config = dict(
    num_hidden_layers=13,
    hidden_size=160,
    num_attention_heads=5,
    num_key_value_heads=5,
    head_dim=32,
    intermediate_size=640,
    vocab_size=8192,
    hidden_act='tanh_gelu',
    norm='layernorm',
    norm_place='pre',
    norm_eps=1e-05,
    positions='learned+rope',
    rope_theta=10000.0,
    rope_fraction=0.25,
    qk_norm=False,
    attn_scale=0.177,
    bias='none',
    tie_word_embeddings=False,
    parallel_block=True,
    init='orth',
    init_std_qkv=0.0475,
    init_std_o=0.0,
    init_std_up=0.0475,
    init_std_down=0.0,
    optimizer='adam_variant',
    learning_rate=0.00223,
    lr_mult_o=1.42,
    beta1=0.9,
    beta2=0.98,
    lr_head=0.0103,
    warmup_steps=291,
    schedule='wsd',
    decay_fraction=0.643,
    decay_shape='square',
    final_lr_fraction=0.0,
    batch_tokens=32768,
    max_seq_len=256,
    doc_mask=False,
    train_tokens=202300000,
    max_steps=6174,
    dataset='wikipedia_en',
)
MLP neurons of a small language model. Each row is named by its layer, matrix (down: output weights) and neuron, and shows model dimensions 0-127. Each number is 128 + 24 x the weight over its row's rms, rounded and kept within 0 to 255. Numbers have three digits each.
A block is one neuron, or neurons of one layer that tend to fire together. Before each block is what it responds to, as a language model described it from the Wikipedia text at the highest values.

Description: Tokens right before a bare main verb: modals (could, may, can), the t of didn't/doesn't, infinitival to after is believed or intended.
L5.down566:156172060162148140133079162137105097107128121173148118141120116110132122103102172124166142122168129168152108114138121132108125114135170163132116106098132111152137172130203125121169070149102149080087134131124135121173171111130129159114098115072133150161148130136146137138128134122146103148117137161163100125129169104131117094105107137143153142099154129143126075129109115119106128111116

Description: Country, state, region and city names or their demonym stems, such as Malaysia, Russian, Croatia(n) and Chicago, often in sports-record tables or after commas in location lists.
L2.down24:135149145107101136125114098101120139151107110115170063105117142125159133142136121122171108079115151158207096145128136107155114146132120096116111083163104101145147108122092128114162137148092127144125141142116140141123113127132157122125160137118088099099153124094147127156080107158148152102178090140139160108125083102106147114114120176120126115108153097130144133175144104143106122101131
L2.down313:156131139131148112156111111121124146115123107083097106119119141117129108156111156104134101144126164180134167144116149155146133120159144138120129087169178167163132148138125119206151105116097162122143138137129131086131102137127146122134147106082110138136097138125149124144147123126141113111138150145131116125120097124116138101121076104134135119110157154122130110127117091127082124131140
L2.down579:144138157097122117141113133114128154104095121116057155078119155098165081172128148124115139144130131121116127128126167133117120104148133141155127091166154132124115133135154143156143137134149165152131127124146105143156095152121109130133141077091166154164141182121129137148152109125127117102148130195093085175081143115148099110114097116114134113088154123076146134140123096147078137118128
L2.down611:165144146123112106139135134143131133088110116117067131113122152091155075147152147135093162150130132123099089140128146150105131098155129128189147117133145124120085142142152146134117118109168147158116125140161111151132094131142110115169160080088141150133164161141125146126152079137108133121135118186108099168102104108082123108116092110129126104071159148106168140144117112147105104137120

Description: Word-piece tokens in the middle of multi-token personal names, mostly surnames, in cast lists, sports result tables and biographies, such as Mas-ud, Dub-ord, Sak-ella-ridis.
L7.down219:104122159118110146140165135131103108153127124118099127113132160122174130130141108137136127115126117145082119100153103145124100106116112143122100131144107143116141143143113162129140133145166124138155141150148105150120112113099141134136151118145091106150133168155117174151129120113136126132113130109172128148139107116101136141131133122131116078113109143105182114198184123069143162176122
L7.down350:110118085128149142146128179155149136096175134153162100109106131146117197112119128148160088160120155124208127123079128145066125116080137099135148123143115138134108113128139095136100186134123119103093123102128140148125145132121122108150092164160076131151132111158132153110132150132123124136145103120129132136148154108135155140118175143120112108154142126120132149124135158109142094144115
L7.down393:123134114143084132112153080174094145124144124164136108113131120110075190126132152111079128126124085105149141118117137179137120149145152115147170128106126118108111086126106109113133133134154100157110110105142122104143109099108131144179141126155123100101135174107154106147105139153106144175125129132176160140108125129103109169165149112104116150098135125109137105167144085135132147136133
L7.down550:137096117130120150145113113123116102147123168192075142125095120102149102110101145111139114146120092124131118153122145110062166085143114125128135123141136110135110117171138125130136118164152119124109112118151106123154131163075084143125102143163143078130120111168106149091106109138103152138169087138106095136125155141124101099127188136181105115149125135157126135140133140101115106143101

Description: Fires on the decimal point inside numbers in infobox and table figures (323.17, 89.8 sq mi), and on "of" after one/each/some/both.
L7.down158:124136103127118135148078145115118119131125177115179074170091131136131093113093128154141153143133121165162138082060158119184154129154098113170151123156117132115119149118137075136054129144144139157100114151108120095135135140112146115154105122111166115106144093144118141101143150108110157157178141127172123124118095117142146123135120128131122115096130164108136120095129114100159138152112
L7.down159:135122135122074101089106108097136133117109137178157097102154157129101092109135159162103121117150118153132096146140089129110120133154144108118164130113090148140076130106135141145107106117164132124175127120121153118089130158179141118171119102130104172101101156156074128121121144112136104156164114120133129117166136109109141157093082152106098099175121154142100134155111139147148131157125
L7.down262:115108154135121169135146148099096128138121125119125118173145144144188137139152096177127070135157138121128111088117085127123140127133123092134142113106133139121125184117126132115111105116108113121061171153116119103094106145123092126112173110158151130119108112155109149131105192109108097101114133097155121142105109128149132140136156109151117105135115159170141109114107133148143174126135
L7.down512:142095120146121117151102175152148104151148155134162111183116159170092137102101097160137109114121135157093123145085109146091163108087158139139097193104123177096102117097101153138121159128141154131138123148128117111106144136081144137131113145135127139132121127125164117123149124114154159126120119121137084160114139135144155099149173130091146090144136122101122108138102152139127089193098

Description: The word one starting an appositive or predicate phrase, usually after a comma, is or as ("Arjuna, one of the five Pandavas"); weaker on other descriptors opening such phrases (his, known, later, -ly).
L7.down136:124123135083120092065106136112150168167108154156145117097146152104146133121128133098135145096091115103073100066142132118144124109135130121162121151134143138124133150141110187132097129138147123132128141112139123168157111143081131150101114118155072132130135086112145142130113114154081167127125172119118086166145102121163126156098094136135138116139079076102135126118135126151137140083142
L7.down299:112137175127137096118113140106146142163178138121152099093164111135073179181143097131138167144138136162148112125133100090141101100132113111143166122104149158107158137134141116116107106122131160110105143144138144093100136137155113091135125144083114144112125117139123099085081136087122125141150117112135152110133107186121103129146128117108120113123083112146106130121104107159172156118147
L7.down345:144148087159075149131140122129133111135154179140153119157132152099123132111162109125091123103165135124070111120127095163124078098162143122126108128096101136133169130125139083112173135175172148129103108130121084126134130150158119137161093110119138132143098119166150098142139146082093154094126123143144121094148152105106123109112161169159153145130108134112126165141091111155148172148153
L7.down357:134126121118111137139096160104140125181119137173128199117140133138118117131104123112140138148108159084074132110118115090141148135122082112200168131146116147099157163116136087148153118116131121128107113168115103104103138148147084099135132175141125152130118153181155116175101112098138075117136111129103112158116102145118113112162097153133109093139142145131124127125125129126154106138162

Description: Mostly the line-start dash in Wikipedia infobox lists (before fields like Established:, Elevation:, Website:), also the after prepositions and clause-opening It, He, which.
L2.down5:131098159114127133125096121149109153129135157100166063098123126122153200131123143109118127102147139144236140120117109172123130155138135135144111133100111163112094141113102163133160091128127139110143112170125145153124137120152129119121134168134148091149130108135146113136146121118157104136119105095101106115127172143123149100115152182166102093110126140115106120107124097101151123089142
L2.down324:112092172104111103102109129126120118131122137097135071128098123115161131114160113054154085122130138112184159145147104113128112160105117139155126120090135149117123149135119118158154119076123124165138132123119132136132116139148174077112159158079152125122149117100115174119151150143151123138113140085128131105135116125119174131128181135125126137110132166117145140145150100141103143081121
L2.down331:170139161127158140145078141153090160123126120095116094113152140094151151077129156125107140115144127125209139128113122197120091138138155131178125136106083156092113140175110122128138133152136139150122113145131121154157163131115134125143140134139170126156141110146144135167160112099145109128108123113103074152138134112118135124099145178142109112102126170128091126126099118137163093121130
L2.down518:108078151108139154144114142116130131160110156096142097101070117120165133099124113070113096108117121136177149113144120119095134165140122140163123109117145158142131126120118121163149126095093124153136114137105154150123174145133143077124144153095140121100129099112129143134160116097120152178109122090133111094134138130124206117122181145120133147111150175136134152130153094128163129101107

Description: Punctuation right after a number in stats tables and dates, like decimal points (2.6), date slashes (11/25), minus signs and pipes.
L2.down49:118104122118114084114166088112132114120156078107090110131124134104154152138130156137112074158117090078158128113094158095130148155123145120110112163127134144128101138144142149126123130116142134116102098125146079109120136124151141108145180156168124132163116140109132166143124143128092148196119141160149137116094108099154118122136137151119097122126122158127120145134131144181157056132112
L2.down500:110123135142130128121129083085121148139092103120163106153104102168139154103145119165145174177100109138153128144123136129148139114151143150086147142076127113141148118166100113123126117144118080129146119165134144154179135149146105130105095113077127175099148091147151101130153109114087122124152146128133145102117090119143115144122131139112133192112118145124121089148124144139130135124178
L2.down582:142114135149152077118114115103131147145131154105112135148163105204153099132119152083125105141157123119132144139136096122089111134087108123100139169106154152095103146126151149150095142122112095114152104140124127156160135159103103100135144114165138164134127117144162087115171081118094132148159125139141131153126161154102132120137112085104134158096113110162096132135106139156141131136103
L2.down634:104126175157106112127105162130102133112104115124163102141120079140109064151138168126106132125143153150111181127129113107087080090151121107097124138108141125111115162112127109171103095127126095137134133113136156162148070143126148108118133124123064133134132100118124117131125125150110111193138100119142124140130163174157140105113137141076102164125132112118131104133130133138136105072092

Description: Fires on the pipe, colon or semicolon right after a column-header word in table header rows, e.g. Pld |, Votes |, Year |, Title |.
L2.down145:144165145108120090150131136125099122085144085141148117142134125122142121126163139098126142156172116106170128074110115128152083145112131112146104128157089156131131162142096141117094130135079083161105122108156116151101112145110112126126086150151107119112129121143179088162092083118140113145137133185118113142113146139142100098142109153132106138145107126141157144090146138125114136136109
L2.down261:137115126104109102118120144114104144172153138133164147122118129100128099143128132138089156136157143092128130097118124133140128153114144112166143139121095151097186117131111154086127127171135160106106111116197136090124147155129074138083092105140131148119133156151157106179145114130087155111152134174159127170139115125152114092086114136169118115121112122115093100107099089113155116161073
L2.down422:104130126108126086134153136144125098133130124123132094108118131154127132149127142115112145108137110118187123098128134102143103149171107133140128137176108129131131169107138143107127094087101108125127125109160103090133155159154162119122132195138118171113109119154173092159086143168123144144154104119116111107101132120156092139133146109162138120144084167131118126101137170119165128144095
L2.down435:133136130134119092115125108136127134131173146145085103166132131102120144130150146133121120192146136120199159079152133138119137097117116132149138141150141142130140117131136149078138076119108108155143145127164082128109081155071115149090109112143127140106099120174143104169138130142147174110124109163106117152095137119145109087122126183144137120172122074142144107138145120146135114125108

Description: Word directly after was/is/are, usually an adverb or past-participle ending, such as apparently, unanimously elected, acclaimed; also ends of table cells and lines.
L5.down85:142151131149147118096120135130096130144171154163077133128143117085101143121117095181118108094126155187041138124151109129134091135129109099112123133135100152152151119112114133104142160153117141135090110124133150140116112158132079124100122142122111147125081118141140142115108134144108105129110149130109142170113100115140171095151125087100119159107128145133070150154127104125124172165169

Description: Fires on adverb-forming suffixes (notably, suddenly, reasonably), adverbs like however, well, later, also, and the first = of wiki section headings.
L5.down619:158178098144107113101128110116110094159095142100140120141184125137103159115149158090146133146138120159123136112162130138140124121121124129158157124126102123071137104085168167132168098142140092059119113111101108139081130147171171117128118111144100080117123097149129133117117133081125156173147135090170119109143145156128116068151138153162133149086149122138146115127087116145131132109128

Description: Pipe separators in Wikipedia table header rows after standard columns, as in Bronze | Total or L | GF; weaker on mid-word pieces.
L7.down51:097173117131126133138160114111102171091152154130062163130125165103143130162143137119165135093134144080088129120146113119149153095133138128125064165131108135108128151115138125175141094137106099106173147170138125119139127113142117143100122095157102106110120102171122076184134157130144103099089125105140138152113132126142114121087120110151127147147116142143139130139110122135114159135136
L7.down70:101160118147101123133124149099149164078148170147147080139175123129119159121148091147119106148159145146111130153124092141162138162145143101144141116093104098165096126132114198101103130127158102098151079129105112126100156172130162175088153118121138122137116115087131130119088142142148115123121121118132157170146151115139122153155081166112140083108111135152112106089131121118116174109138
L7.down115:124118121140150111120121110143147111103123076139135146158078105134114164129120124108075073161135133130202157157154141134118160121109150153102175185129146104160158162143128124136111098108119109141119129168116095094132163158118085163140140118112111107160132120115178101139125115113138120135120082137125144152099151106116162148148127118149185132137142125134157116133151122137118085137120
L7.down232:109099157116120095122144097154115176112157141154136113122150135141106140090171145109093134150130137123132072139110116104104138108118177124128161174189096116155112130137120153110172145089170112135121098139104139151098151088160102136160131107136112147114127117145120150166131133113145061196135104155148122139105110149140074135151114109102134161171105120119147107147102140111102123123096

Description: Nouns that name a quantity or field in infobox, census or table text, such as families, code, population, positions, km.
L2.down63:127113087126116151157120128131144161109149066134186075114130140155112156131166101138131148161128133087221136160131140139093102105131103133115173141098132137115139117140094146144144114111106129112115114089103169154096114118098137134096119133123111116136100182139109159124150142095104130140130129072113174105122160167120153123147128155150147126127117143133124130100162156161099185117110
L2.down253:126127143114158170138136136140107108128144134139105146115130107188104105144102133141169112113135119111131147127133131095124137176110100138127087152113111154110108117134108159134123159136105128152161144125174127137115142110127140138097093097153120132160147159063148136185166122136120139109130127133058131157109138154142129133105159105126126143110203098096122162163100173158116114124143
L2.down351:120155111104139125103134095161141144169130151128107068105144130111111128126138108128161157139158097153183155165103128073110092143147130160124130083123116103160141101159121137093131114163087103154123133133151116140139108150124101135115102123143113098153126111175099135139108166131066139161147128113089125109162122128153140149106130121131162155174133073091117133118109121151135155094158
L2.down413:110096123119115139137124137109146152152121165110157090115102131143143123107149135137152131103122117115163156157150146102096121072150117138152157151157147113168098099074108138120121138139111084105097159128120134168113157088138142138107168109134112112124095153156159166159127101134091158159157122095114145142113111145136140129144127108148127155098127116148157146089140094134068117105111

Description: Middle or final subword pieces inside proper names of places, people, brands and teams, such as Nin-ten-do, Lap-land, Af-rin, plus possessive s and times like 3:45.
L5.down622:066141136094150153147121169154119131122137123107134113182106114164117157165114152128123135099157118108105087139125152148102150139145143086105137118135132098164151117138078095133090112134143142108107149143096156123110122131093166097105146120142088132173129123133112106096128179098130126152131137102148157094133138138127141140104133132112159086147120125170152143118141195150130144084117

Description: Possessive pronouns his, her, its, their starting a noun phrase in biographies and sports careers, such as "his first", "their 25th".
L2.down69:114121123096129148137116154169124104137131130126104140143108129117180139173131125106139137106152137158194106109164116109135101152155128113171149113093123087117155140133151102115136140124115146140101160132153165139162128110106143135117145150122121149109116122150102116101153079088098103149131133135146092111155106099104119175109123102142145098126109106147115178147113189151095094120131
L2.down103:084130119147175102085124130114117142141110145141158062151095125098117127105177145123154094154101119114213152130105126130113087165129090146126109087118113140101131128135136122118118139144110120142131115148130115115090135092158174120138126130087055132122163103148126173125120160096131132144103120143143144148117086148153114123131092110132123121126118120162120159129121113144102126148112
L2.down218:126130146151164137125120091159111079116105136090097166129088153143128163150171144118139156091147149150075150118129139121139111161188139154118120144090110120109144157136100101101139141107140133092085128115122154158135132138141148135119140112132145128124129112153112106162153121138131135109100128182129119133152163134089112129101128070127138131143174123129122169112117112125147090136142
L2.down249:125107143134160169097128130128130102135124144121146168140163107098137163138137168134159138131099153156137130180109128131126154116174098139109091163075142141119125173126116132103124131110102141133105123135140163162091117134124136109068101149114113179134124099158116110163066114106127118156122113180085113145124096157109145160149101116124161118098130133112142159135145117145082114122144

Description: Punctuation and prepositions inside biographical and institutional facts, such as the comma after a birth day, in after based or born, and of after University.
L5.down224:121140111146135110125085157125148120110104147151088150129096172078128158118111133139152106152074137107177133196106139174114153125147147098165113127116103143135105123114156100108086139103132140153162146165135152121105120144154103141139097111125117067118129098097090128154160152122091149107158118144100109128159085097124127137137164127094170112096147109133153125130131140121171124125133

Description: Fires mostly on the "ing" piece completing a split word (believing, singing, walking, thing), and sometimes on object pronouns after verbs (him, it, them, her).
L2.down59:107138135116122168120128142133125131167124099096173094121119109112102154097153145148130119163146121128234129144158124095135096127119124096176162171147143121106139093136118139148127156092116083120114090134086157118155139130131137108139117161157143088153119163175117098126099171119142104099075121124136134124133154141113137104117138104165127113135117072139145116146113150156137119147155
L2.down76:092118098107171125140119162127120139159135124099136127123153135140108131159127173135139109183111147136172151146092141156127119128139083123097131124114130147086116123128108107173155080158139139132110105141116126115158085108170137092102082163103163130129171114082126151150095143080078115143086132101076102139133166115119143109142116130143116136145168125147083149118122156119094155115075
L2.down167:125137121134126134098105137133125119162100107077136068102119088112124132141164164139117155175111123144238171119106144101143086145119108116117130152134105130120134148103130142139133137113134151100152130156136125150104127100143139114112130151114095132142103147135126151132098117139123159097136099099117154089145122171051124144176146155157126101099120132131142144155122094127072114122123
L2.down441:116128153155109124165117066112128117148133119117120093152131107126151102140149077167139151132104124140215134123117106141123175147066136104128148167128078106088080094133139147145161120129122124134115102126123088134132103120157187126137129172135108106147111149127167126155123131114109131132139151160168139128136136084148138130127142161148137114116080117130133103139149113125113124160096

Description: Prepositions and words just before a place name, especially after located, based, moved, born: located in, located at, moved to, city of.
L5.down601:139137120156144146121102117120144114147088154141134187182079113123130153115141108158110135114116129102130127147111106137124144135143103113071155124168156131095119112107086099147092152096082104166124107116086130116109150116110121147135111127146119051162145161120098148154138163113118123148132123119159087114136099150102160140116145126102102120150153126094163129137152155107116133157157

Description: Final pieces of proper-name units: the last period of U.S. (U.S. President, U.S. Route), possessive s after an apostrophe (world's, Castor's), States after United, and final acronym letters (PRC, AAC).
L5.down137:139128165171108122134133141116113095121125106133122135099094127107138143144117115123073118146092143074125140119122109102183143100167113150106131123132139082158092143097095139101137134126163142147125122143111158206089108127126134122136118112098152139136157141116124148089178125167144102177150129163128142083118121102102162151100148136139148156138126138128160159146178163141112115143123

Description: Inner word-piece tokens inside foreign or uncommon proper names and words, often in lists or tables, such as Ka-up-o, Ab-du'l, Salta-saurus.
L7.down162:125107092106120113142121154147126142098132132128109161139112154136114140124094111153127151085133144137191151116114133130081145107172099152115126125128107140121147119137178147092111159161125171090108112121121149102116112128136147122109081151097103118156173121129156144168113152112130142149117121103129116165146111143125159139112082123100113120108158133159167060101169122122101069156137
L7.down193:170134148106150126078131149113127105127171107128139067156158121116119146108114156142122121125145097094127167095182103108108133164122169096139122115116107109156133138123157126152099105141152103082106151100088110119133130123105120149129134121170137179129122120164136088138114113140120102151143172116147203142099119111165119147101128142106127134139127130161111106160133125091161119108093
L7.down428:099137101125125079116109152178120151122141137093103153134116105117104128157108190133084124144129119118165174114129091194114142126151118136112153101109140109098168174120153144142103160141115099134127137140084164091131154109172094154137132150159134113110119145101100125127084153111131189125133142141134162116122149142104087139130131092143117137074143147113162099111173164136135140115122
L7.down465:125117142144117138135136115131130130116133112150081168112156134101162120152111114159141137110126111112069146140150134103155130130129136117137138141153112120170176137128137102110081138148108081140127149164137157126130159128138113164140097121143108117139106125142122160164138121120125096093151130104130143158095102087137120187103090114139139121085107110124164077146151100129166107174135

Description: Fires on the first word of a noun phrase right after in, at, to, within, mostly articles (a, the) or place names, e.g. in a summer residence, at a cost, in Germany.
L7.down29:130140118152089068114132124128100136132127143097135122099184130116131126154116128112152117119115154094134138140112125176146094112117104126117135132182082144122119111136126110128122166094113138107140097122124159124157160125200109104144135108139092116124128130135115148131106125120091167156167130131118107134146163149119115130195106155183149102141134077110106093153095136129141127178110
L7.down414:124123074122167136157092100119121115169116094118195134165130102128135196139099131097169110150103129106136134126091154103109128108112158163134160147180208136108103112139089158124101129115129117115123113125109133140137126118157153110123156140115129090120128135126115175156108153123123113136108153107165152117121116083138151126137155124114150104100169166100147115123162141099146109150114
L7.down467:121102105107127121131092138139089149103123097158154153132122088122133113154109158134160135120155149130137152100102132093154100107130124134123133163113180144127166138123125101158110117120123153125146092170143141154117158141123147119156124124137106134102127116153129100115162100115124103134138141150127123152084091159130101139104115108128079126155151129131099109120137168148162171107126
L7.down599:140149086138142137120111103174141122099136098135154113128115140167120132123146122068122141137141106068175108106109126106129218129124132123108140148150169098101122118076102153108102148116105123141108152132131122121143113116168159103127122148097115109125120118140113096155127128142144136124080122184130139147138167143141081118161129104160143122130141122100133149117115152128152122151141

Description: Fires on fragments inside words split into pieces, often verbs after "to" (su-pp-lied, elimi-na-te), and on apostrophes in don't/isn't/ain't.
L7.down44:125162141103125141110139112129091168084109122139121100087122130099079095131129152094111121157105121073146156129157138156143126146159159120135131145131182141123109126139109087155107152089121106097144168122149115159126146125162117153122096128149161126131143127106160125128111111159107143144162137148092073099121101171129092158141109111109111093121137136087132110140160115155161069088121
L7.down52:133116139104131087145144113152104135159151158132131105112141124137149142137200152132110153121114116109103147126164087174096101146090123160127101150091103100084140148115105114122128128159125159115124158171143111144080118129108108119121111136119121158098123119107100083110162123109083154159111122128146130133111138119109111113142107170140142112087113128100115146174141145169123157092149
L7.down190:122149106123169135165145121189157125121129133144142116118149127116124156100140162117128157133157090174117120156091131134111180167180129091130141090129109152147152105116159125150103105109158132140125088118113138137131097140113115159099185138110124132095072119113147171093109129119106099115135100152133123145128150144118104107128108130087151112150112126153129104083106181110154120112131
L7.down539:130179080170114136108098068155133134138153129114163095105096147142164070141129140134141124145061145163163112100114133111092139140106161157099117152146104165115145132101141140144119134154145146096128111128118165122164129122109080175117119128113118093113145117155157082088160126142118149138137133136134109150147116149116087127126151158121167097130128129102114142139139151124155128156094

Description: Subword pieces inside or ending multi-token proper names, mostly surnames in tables and lists, e.g. Chitty, Beearde, Tae-hyun.
L5.down8:123117144135114109106131141104129119143137108144144093107133084135110129110186121121122134126113178128151104179159170156129065123123155115139148100144127058190116102116158131126153117085164097129135096106094108152150075127155123121145136114142116125131113112163167150150118147130112119141143111110187172131142103141091103161130128174146099110128126095153126151159132109130127147142123

Description: Token right after a number, mostly a decimal in election or census tables, such as the | cell divider, %, km or million; also mid-word pieces of long names (Symp-ho-ny, Beeth-ove-n).
L7.down50:130172103126114163136150076114139136139167096114157141149169156126134115104160113075166147119162159125122102126150142145145105113162130117140106118121130080187120124165139104068146159119138108163093105150136091143129057175111147108135101122134106099155125120097131123152136124168115124144104141182154097146161089104147132123136097114101129140130138126122122136102164150135127075135098
L7.down476:112123125127121123133117148168190171162154099107198086145131126172131158162118134115144129109064124141158126107165116061150114132141187138115132137151144117155128146117128110109151167130142151090123077144128134142132062138132094110141131170137120127128140132090124130133143129144138162144119137122142145088119127152101101107122112119154159131115106116148143121130115114125140171106105
L7.down493:148103093105139138118148116137123129150126083130156076161073112113112135125092120128135138148117155135148165099162123147147137075148114105134118159098139133159130118115103103162123109141127121112097186122097092108090134133109111170106114109139178119119125076156156112114126199118134150144128099177146131165109146124157156119111121125162150114108177082133161104133120123140117132141089
L7.down576:130142114130116118132134103085171152130113145091180085126142123126146108064149143081142163129140127126106149122150091129128103111096137128109109145119165114088132146098198142137150124145090112127135126136139100114170104094159154119175117126174163140123069133123126159107138110116110106150126129125139098140103161134158137125162104151141136107144092136129119127103141136120106137139131

Description: The pipe or semicolon after a column heading in table header rows, such as Title |, Score |, Television;, usually near the row's end; weakly, mid-word pieces like works-ho-p.
L5.down80:159164156147111110107143135154129195118145135138118118105101127086157123162128105090120163080150159116144104111118118136129132152140107143152105140105128146119150139157125135098122100146113099118141131144121097146179116129126148122116093175166137120106154103149171080134107147146168105084095147150095110108101137089143130103078124151150140144100115152098136181100157126145129146100099

Description: Adverbs between a subject or auxiliary and the main verb or predicate, such as also, not, originally, often, always, very.
L2.down247:147151159116124168151144171122150096135125118092074104129177143106127173095121119126166114127153138120149131153122140106108157114161135131092148117147150123122103169086116124148124113135157132110110116139077185117142080128121138093138124082132139168132160163092168140113149140132133122142107110087138129127108153159115139124146158144094111126076133099159149125159107091093124088126158
L2.down256:143163117142112156108122099098138128147114103122086151114137098113138141134119130081164131134140169148118070121123113127116089136114081114129114150131132119087138171114141174140114147131108123114103087146129150118147118141138143137121140128145148115093136149116159125114146153115140119126080132119081138133140135187111099144168084168108144155105109084151154165127100106152128085086131
L2.down374:169138103135141132138108137127137115131156104105104172142154137141123153131113150124171151129131154162124120129163121124110129104155121110086166146144127116111147179113144141138109133160103139092129126119108148110142068113134143102142099111101142115134124093122114089106158129116087146109046151099108145155118121137131131125160145102080108149140144115147129183153104121114152112118136
L2.down570:166153132115123142105131118119142126181091134112115186093156130127107162102159132101148163116162151176216131100125097119121119110121119134148105145106099119091154165119120149120120104131122143161110083146150148122093140135119158132121155087153161095148135129118138153087139149110110136106091120127073133099146139169122123159126116145113118143126102089153124144158088083134117121091143

Description: Fires on the final pieces of people's names in lists and tables (Bartlett, Brunner, Ferris), and on his, her, the after a named person.
L7.down61:137134154153139109107123101128120126146103143088086149106121087125117111132143109128140143177173132159123152116129138130109108108104130131156173177132123155080107148160110155100118118159108095077109165129126126146120147177122142168140099101159119152152122153123154141093090121151107110085104132159112098137098115163108110100119123097143164121140154141091178116100136170108084117148154
L7.down78:152072134104139129146166124135125118137150116151142101130110102104146134119128115177106117145159117145178138087171098150134095154197091148114127133108103120131134143135120120131109129094109136134156144133111143141130117107101151119112123109095168091103100143100110089121107127167174142123127106104124151103168156100124116169112140182166152130160142129132133067151151112173176122114128
L7.down583:111110124159114100137138167123136142146130109109130103126142152129173128137098110097123136154110143132115134116150170125095115111101116149056078116163106096142116152088130182122172125176171141111135154136173140173116111160108119126165106121122137130178127124144130169112095150151151102121141131130137104156147134162113126114140107103129096102167152126086130129160123173139093120123157
L7.down637:122095082139104086130090118131137137135127092082088146138118146141115074155107088125122168145136150071089119160113129137098125131109156120173092126106121134160138152133110149144144121153128088127127173129124137140181141112135096136156151123103125109182154120151146125160122138119148155096148145136141118155158121130184120086108111080146126100144112119123112104099153147135110135147146

Description: Mostly "is" right after "(born date)" in Wikipedia biography first sentences, plus "became"/"become", capitalised "As…" starting lines, and table dashes.
L2.down98:142111137143159075114126138113117076146156161121124069094142138116143102150121100133111152137093151111152098117139126129131096185133130135139132163162125180168113120116144155124111117103143076115138116132168091107123109144117103147134174127149138136155075148166159112137142090094116144129147120108140128134093073151115082162149117124159158121124137161115109154155098088133125113145115
L2.down128:116125098140160172160117131153137093154109123120145157114130096122128143123145113174103154109104137103133075093162141148167122112160118162146154101143134135098136094110116107119144119140071118134123156119139117097116143171098152159130118147160099126137143140165099149117100134110150139149140138152125138087094062142182139111144157154147119120121150153103171146130175123134104096136131
L2.down336:132163091164111167114110126151123040128151163123095135116132159120148185107125107147127158153141115189118160106153120099117131097135141153154113149154126166152114128127153124157149148153141109104079062131123143126103090130138124102143129133089158123127105137101152119113119104117116107127157113088117122125128095155119096106189110113134166119110143160163152130114125103104119117096119
L2.down448:087097112157166130154109145117152095125152103100126118151153171130098059151164103125045116076157142116155122137130141099123123146113135169138142134145119134144144117139125105080124145140152126116134164082121154118128133144119106164164139123137119134120116161144128167129121109144148097113114132132107096092151109150205120123137102089118123103142160134165141120096131109075102129141150

Description: The word "of" after a quantifier or number, as in some of, none of, one of, 20 of; also decimal points in numbers like 3.31.
L5.down36:133134149136170110124098093110142070093062114127106113096135138177115129121132186115145127061148125142136113134120157150118125198121106143115144109124142140135159143159123122116109175141120150137145117117143105140114155131126162117155105150117133108158098131120140172158115151136126107189102137134153102112114127136122134106119160119111123158179115128146123128102112146115124110099152